config.toml
norm = "rmsnorm"
rope_fraction = 1.0
parallel_block = true
MLP neurons of a small language model. Each row is named by its layer, matrix (up: input weights) and neuron, and shows model dimensions 64-159. Each number is 500 + 25 x the weight over its row's rms, rounded and kept within 0 to 999. Numbers have three digits each.
Before each neuron's rows, "fires after" lists the tokens most often just before its 100 highest values on Wikipedia text that the model never trained on.

fires after: " K", " Mar", "ur", " J", " Y", " T"
L3.up38:545528555516544501530512462500483477444473501494444525474508492460538489469499468550514509527471493485522477460506517488524541512517483527488503470486552473517556515504487460501500536494520495522501501472503537516489485493492537496519489486511537501506488481504498502465462491475495491500

fires after: " G", " F", ",", " B", "F", " O"
L5.up305:505495497526532504531481513505520494498466525520520517531497558511493519467511515500502513514458512451476462470518503464494505501509484490491514459508483482530472528552457451503503495509523497520504457495434523465506501527438487520513498495536513535500491450481478498533487523491536523493

fires after: " K", " Y", "ak", " Sh", "h", "aj"
L3.up100:497545520523517499569481478476458459484503510529473518491477464475488503463514502506477518539503504486484510527463526464542545489488452492505538435529498469484557507511492482510455508515497509510509474496478537495521503524504450468532539501514488543505476515461505508486502515504518483523

fires after: " ", " U", " pro", "ur"
L10.up159:517501527503524482506475524511505521508497484499518519489555531469477470466520502521442479499462490486483506542517519505528491524518474474454491506469489557515517508452464529525529543505555481507528451494467507509475516522450482507449553507491496557520514479526493503540479516518532520428

fires after: "b", " sh", " b", "h", " Sh", "r"
L6.up65:463516537512496522540460522477510546463501521492492499509492548481477534512557535518517494496518495468493506494448525507505504486529467469502519499519512473496470495455479463476507481495502499473457551498514505505471446501523508493479470468527485525524533492519509496562509536527524485500

fires after: ",", "A", ".", "th", " Wh", " W"
L3.up427:516484491497526493571479537533482469487508512505442535513525526484487516477502512520484525501463473481478489477531506510504521499496506486503491477510516503532549519459484485477493497555514502452477479504514529516519461503496458491515503494484452530448498503450486484500519530491503476490

fires after: "-", " M", " P", "em", " L", "on"
L9.up488:528514507511500510483514490495500516507464469499497486529519487494500505501518520481441445494520501539501484518490503474525519489545519513463504478513517488531537474512534507479504523508508504501502503545508522521559468528475449459480502438530464572539468518464540500475518541503555493468

fires after: " S", " s", "air", "-", " C"
L4.up315:530487511521517509518508553495482517491504516466527514537546482513497522494497533495470461494467507466498489476520514425499503491477532506495499519500501527538494521514469499459483479517504501505499487478442554458521500497503569498453518480537517459525481479522510480498517500533479568468

fires after: "P", " th", " P", " p", " Th", " imp"
L3.up404:539481502517482506542509516490477482471501496478443501493495510476504514477515521520494453513510495563494479526521530478515529540486442497463558516531522536494549498502504503458500533542457506514473484482471549479456474527466475474460494488534443483540495514484515511502514502491525461498

fires after: ".", " wh", " W", " B", "'", " Wh"
L4.up510:536526508502491513530526534513492508506472524520481510521534517501464542507508520510481477455463501523519488477520500527493510528467486480457519507511485531542516513491477495494512440527500524450470463488458523490496504471465467493517470523510446523565513548484468502509533546501519484487

fires after: " G", " Y", " F", " N"
L4.up637:522531527517493507518509491500522483506490545510483531487511491504491514489508514535493510496479514435523468486452500486508502531565488541518552486506535499544495531511483510527482456491497533513525447475497489457476468495511513497520510458529446520506491495500478505506503540537503497476

fires after: " B", " U", " K", " P", " N"
L3.up474:546510509510486532494492453467513494457490516485476495478473503497536505453500471482492471545493491500519542482544510466478524494518466517528512463550519495530509524468505507494471522508489513501499498457498489476523480506508505519540548485532537539483487467481449508507515525462513494464

fires after: " B", "B", " Ch", " F", " M"
L3.up457:527523487511471511528520461501481516461468594493481449518492521513488526451521418491485505542507484512503483524485501515515517491520513486502500468507525486465553494490493512453478495518516453528502487485469534495505465503480487499508514467498492514503495457521488492465514525501532496527

fires after: "r", "l", " R", "h", "w"
L5.up604:482483493518483484486484499553492511461532494500519552507487490481530559466527437493498510461504470495523493477508509478509482501508441489519502449522515488535495488487501469469512488472503479541485512454468524511462476514499494496510515490500472485498564530525487510495520551556498509513

fires after: "0", "b", "m", "B", "at", "em"
L6.up541:475537531468476488531497501536442520487490521522475449507530485519477531461533482478551513519446488506510501514463498556471505496535473487515520451486499499487562521481521518495510469510492483495496514518502491480499486516516494476503519481527487509500489490526503443469515503501508486542

fires after: " B", " K", " b", " T", " k"
L3.up270:512538529503530499487506517500482491478530505509483520513504507505524503464493472499512464533554455506547510456520496486474530487537447507467521452509509487503492506486490492457514533489493526511527522466461501494491475470497517516517494446518523536496498535529468493483502494465511520476

fires after: " sp", " p", "ro", " bro", " back"
L4.up64:516530515497496536500483517507485543498467463466435513480495490449522506475507533484513522472529480480533506496524516508495498463499502507512502490513500485505530537469508485491505492523505543481503504497498522475550475479458488503507441463507510493529508506497480472536537510480499499508

fires after: " Y", " J", " B", " K"
L3.up446:523523512523512506533502500524509482480477530517505512492523492461517518517506491528496495481523455489532460511526501517490517526522480532476517491502536418545527511515483499444461465479507546522473508497468533481485467498506490511467497505521493501512534498493469513489517570487488498505

fires after: " A", "A", " S", " U", "S"
L3.up138:470516510520523509514506503485439493472507507488510495522497493493500521454505489477481462517495489447529472504518534486530499476507522484524494485440476529481450504506486514499482551548554552526516470515438507477512483514494508508550503485524491471497516490538467466511466514525460524510

fires after: "ad", "em", "im", "at", "c", "ac"
L5.up247:537516508522515497505508522528468555487501482443505466493504473482464505429529509516484483509474486519485462536506529563467493498495528499476534470493480502501528506504523538449520495496541485468462500534468484509492471538481524525487470482487472493515481497527472449486539459500513528523

fires after: " B", "n", "y", " m", " J"
L8.up206:510544488544500476497472512528468523460479552492513474498522494520481508518530466497538487503482458455469485480499518503526531517535501537486460489474495491511476468527477525487529444492486503508479491511443514455521487498557520449509494500491471505498480458461476497501525573497557466494

fires after: " f", " ", " F", "if", " t", "ron"
L4.up313:545510543505518532503456553524503499486499512511476504484529533506482501493506523537533458510506499471539502514464527546491499521535475528497527474535496485558527530467511478528533517477509505490524476522509511512511474495493439523492488467496511507516500513515498450514509498506479563490

fires after: " T", " f", " F", " B", " an", "-"
L3.up601:529531527504481519509480500512474523487481574504492474528501508503512506506562481501480474562523482473512509517435499464466517522529489541527515522485515497455445497475525516480504518507478457504470505498522572470469468503466500503491526486514496461516482465496540452528503552480523503536

fires after: " P", " p", " qu", " st"
L4.up150:559485515516526514499509514490517513479504478472452440493481479524495518461485510500472534498490507524529506490529533458486515494473481496493518503505495480472525531512498536469486525506455509500450415474470487505492527488456492525493491470507540500483479507533484511505495447488507476480

fires after: ",", "-", " W", "W", "w", " ("
L5.up19:525501501519474491541522519467526488489512523520484492529524466506517510518527506528502514507456491501524476489475515488538526508476475502493509483505524529532529497491502477463502468539455499491521502499501501483582458541517431494483520507492509555491519521453483514495472516554494487474

fires after: " K", " L", " R", " St", " P", " T"
L3.up561:511525517537502529503508508469487484486499507508505468497511464513523521468528452545487436478486506496481520490496551504501497512485474527475513494448456469496457514509514498478515494470487528523509490433434500502492508490474541508509493472509507570509463487499460507494479463481549468474

fires after: "w", " W", " wh", "W", " w", " Wh"
L6.up401:490515521522501491510486516486510507473494514524511453499517492489500501522568502513516484504512466479482480478511499437492485504517438457520470497522519458523506536480510471512520458572518477526488493454485510492488489501556426524488457464513455488474513503510484485517513505505486475508

fires after: " W", " H", " h", "B", " Ch"
L4.up149:490481490490519489500499467500441547492480511453493479500477517484514541448506505544481520526516500471474515461484519539513516454538481510509543495499498510492518491503501500461484516543498467504446468435475503488474471505501501480454533448496474522496480520518522471494502525521552485489

fires after: "at", "em", "ac", "mer", " ag", " Ag"
L5.up322:525536489492482552532487510522436499493502491457498478486506487472505536495502504504498492506506455502549489508500507525493521540533521478486526474479547469498548543462467509488509481498514468503530509521508557528486495547498513456493500452522489523506440498502499478463521487483502536550

fires after: " H", " h", " W"
L4.up501:489539521536520514516540471525472470496458495523518499511487531463517520506552491502500491478484496523509462493528502504484520502524466506479470521526531475537496516479557484491500506466513457504477502482464473475490476500498517496461555493506527487515491512484503440538489525515522485496

fires after: " O", " o", " bro", " p", "O", "Th"
L4.up135:514540459516482529509495494490477497496468518520439455530491470439473518502519525505497495477511467483508439481533518483508524506506504486531538486503498475504503512507476485470501426549489550480520483496450509434514441505492453504513471505513479523499479504502479482470542484478493501544

fires after: "en", "n", "i", "ar", "y", ","
L6.up242:512512484506491512525446524490491546491492528485486467506521490507477529494458487532546520484508501416460477488476512507492523518522473470490491501518479514518496512532484470487510458456493531505506521470454510488516528495506488457512521475524475510500531519468487494482483476491537505532

fires after: " sh", " h", " H", "h", " Sh", " G"
L3.up235:523506532498513504501513495487504488456504551509512491513516535510503503505531477568527464488482458533523473494502493547492568480539437554506512505500545512455479491476502534468513484496473504537506499503470456477548440495486518505473546503514517528530515511487463506509493535545544502487

fires after: "h", "f", "g", "th"
L5.up302:506535502507506496539486520520508547469490515497483527504488504488494540517521507481497528559473487478516468491466513509484482472533465502511516461494486472556488521518472475480513510492512478518451531523488549473465511532474500511478497504491510493507525522508502498521531510513507499548

fires after: " C", " P", " M", " p", " c", "c"
L10.up270:493483479507539468477525495519466442496461472505503465542511511466527518485523520509481468481496501492496474528559515537492531478555485499508485499482503554512532491500505519448501489525520525499487492507490476521507462499489506518501510498487439545505496538461520526544518534512523493437

fires after: " g", "az", " v", " G", " J"
L4.up366:516449519511502497516510578506492494450474546468522518524530494510521521508540476535504491499465472507491519530498495521498535482523466544522515484473478538508455491499529494475502530524499463500522488513483521505527448449524525484468515502491510530563464506528488451514481526531512469514

fires after: " w", "y", " H", "ic", " h", "\n"
L4.up538:462527524488473522489513502509513498467491493481501516508478475515519533504507484506509510471519493504536498486516532501501525490535487540514490507469552495517512502516474504480536442512495466536433503508500478478512414460494519531490548500518511536524534517458478494507477530511523483458

fires after: " M", " S", " A", " s", "H", " R"
L8.up78:498517481528515516515516466509473514470496507471481529514547506453511489461489492491475497518507474453551457478506515469528458458527536507533431521498479495513480497504543479494527508534493517484493460504524530489505530512502492502516527498528511507559482520470419483531501526517473522537

fires after: "F", "f", " Sh", " Th", "th"
L5.up183:503511520510520478520477535516479471462470505493409506477493532523519511479518502490490486518452508489502521451467490483484492517506459503564499480503499494528521550511469496487498527521497484505488526500458543491492508551512478486451452484562514495498493509511502484522555496534491487531

fires after: "h", "r", "w", " w", "th"
L6.up235:488514492519503476521527515512499492477448539527472486520477503462511512504543503470556536522504480419514530488481508485511500505541490484519522512531513457519516521447484517472527513482529508521494515480470542501492469519532521490518515455496500474477511513503479490493535533538487509502

fires after: " H", " G", " B", " I", " Sh", "1"
L9.up620:470490501520499484510497492494492509477462514496500524537525485485513498486510504480511547455518512490489467440529499509521492422461482501514416508505534542503528464553502481494518495499492509526502510427455512474526515538500470500497521495485509520521504530466445475509553500507525468526

fires after: "\n", " B", " St", "I", " T", " P"
L3.up108:542529501547499509481486474522501492483460507497527486524506495498494504484508474508493445513531501511536521519490508498475526547512473552516512468476580460485524519549480491492508508465491500535516518524475524449501499489504516552520465487531517506497494508503496486501495545478513477478

fires after: " ", ".", "–"
L9.up246:523518506507548484509513539509506526501508511471473479510513506514474538494510503471466492500486481504570495498485517507470480500556496483519510465495465529503489549470532469464505501568511493500477472535499501540510501467488459502528497470499556507528515494496472449516530499516510526526

fires after: " G", " J", " H", " K", " Z"
L8.up583:502489557519492505510497518540459509473460506472488500546545509466520522480473451534550525462528504482513525492528540518488523514440486519510487504534492512536525494506560464502534488526465471542509498459463495495542484467507519499474484521493521517528451513480521467486512497534507486471

fires after: "-", " S", " in", " (", " ex", " sub"
L3.up598:529497540515506504517520521504507510497527497544508477504495485537496566493507500427499470519499510472505464480531505453482504464478520509459468471487490496493465502523462479480498530536475510478513512511499528519555493539497477469479523475517508471529495499449504479523509513519498546517

fires after: "en", " D", " B", " Ag", "i", "ung"
L5.up242:493525474497517512515495486504484512481500517549504478535504471513428528482506495522523463520472465491507442476471514517512509540537504476476523495517471517498490487522508480449491493479515532496490482478504526503505502530484462466534507531489478508511536516483468492446507505486493518540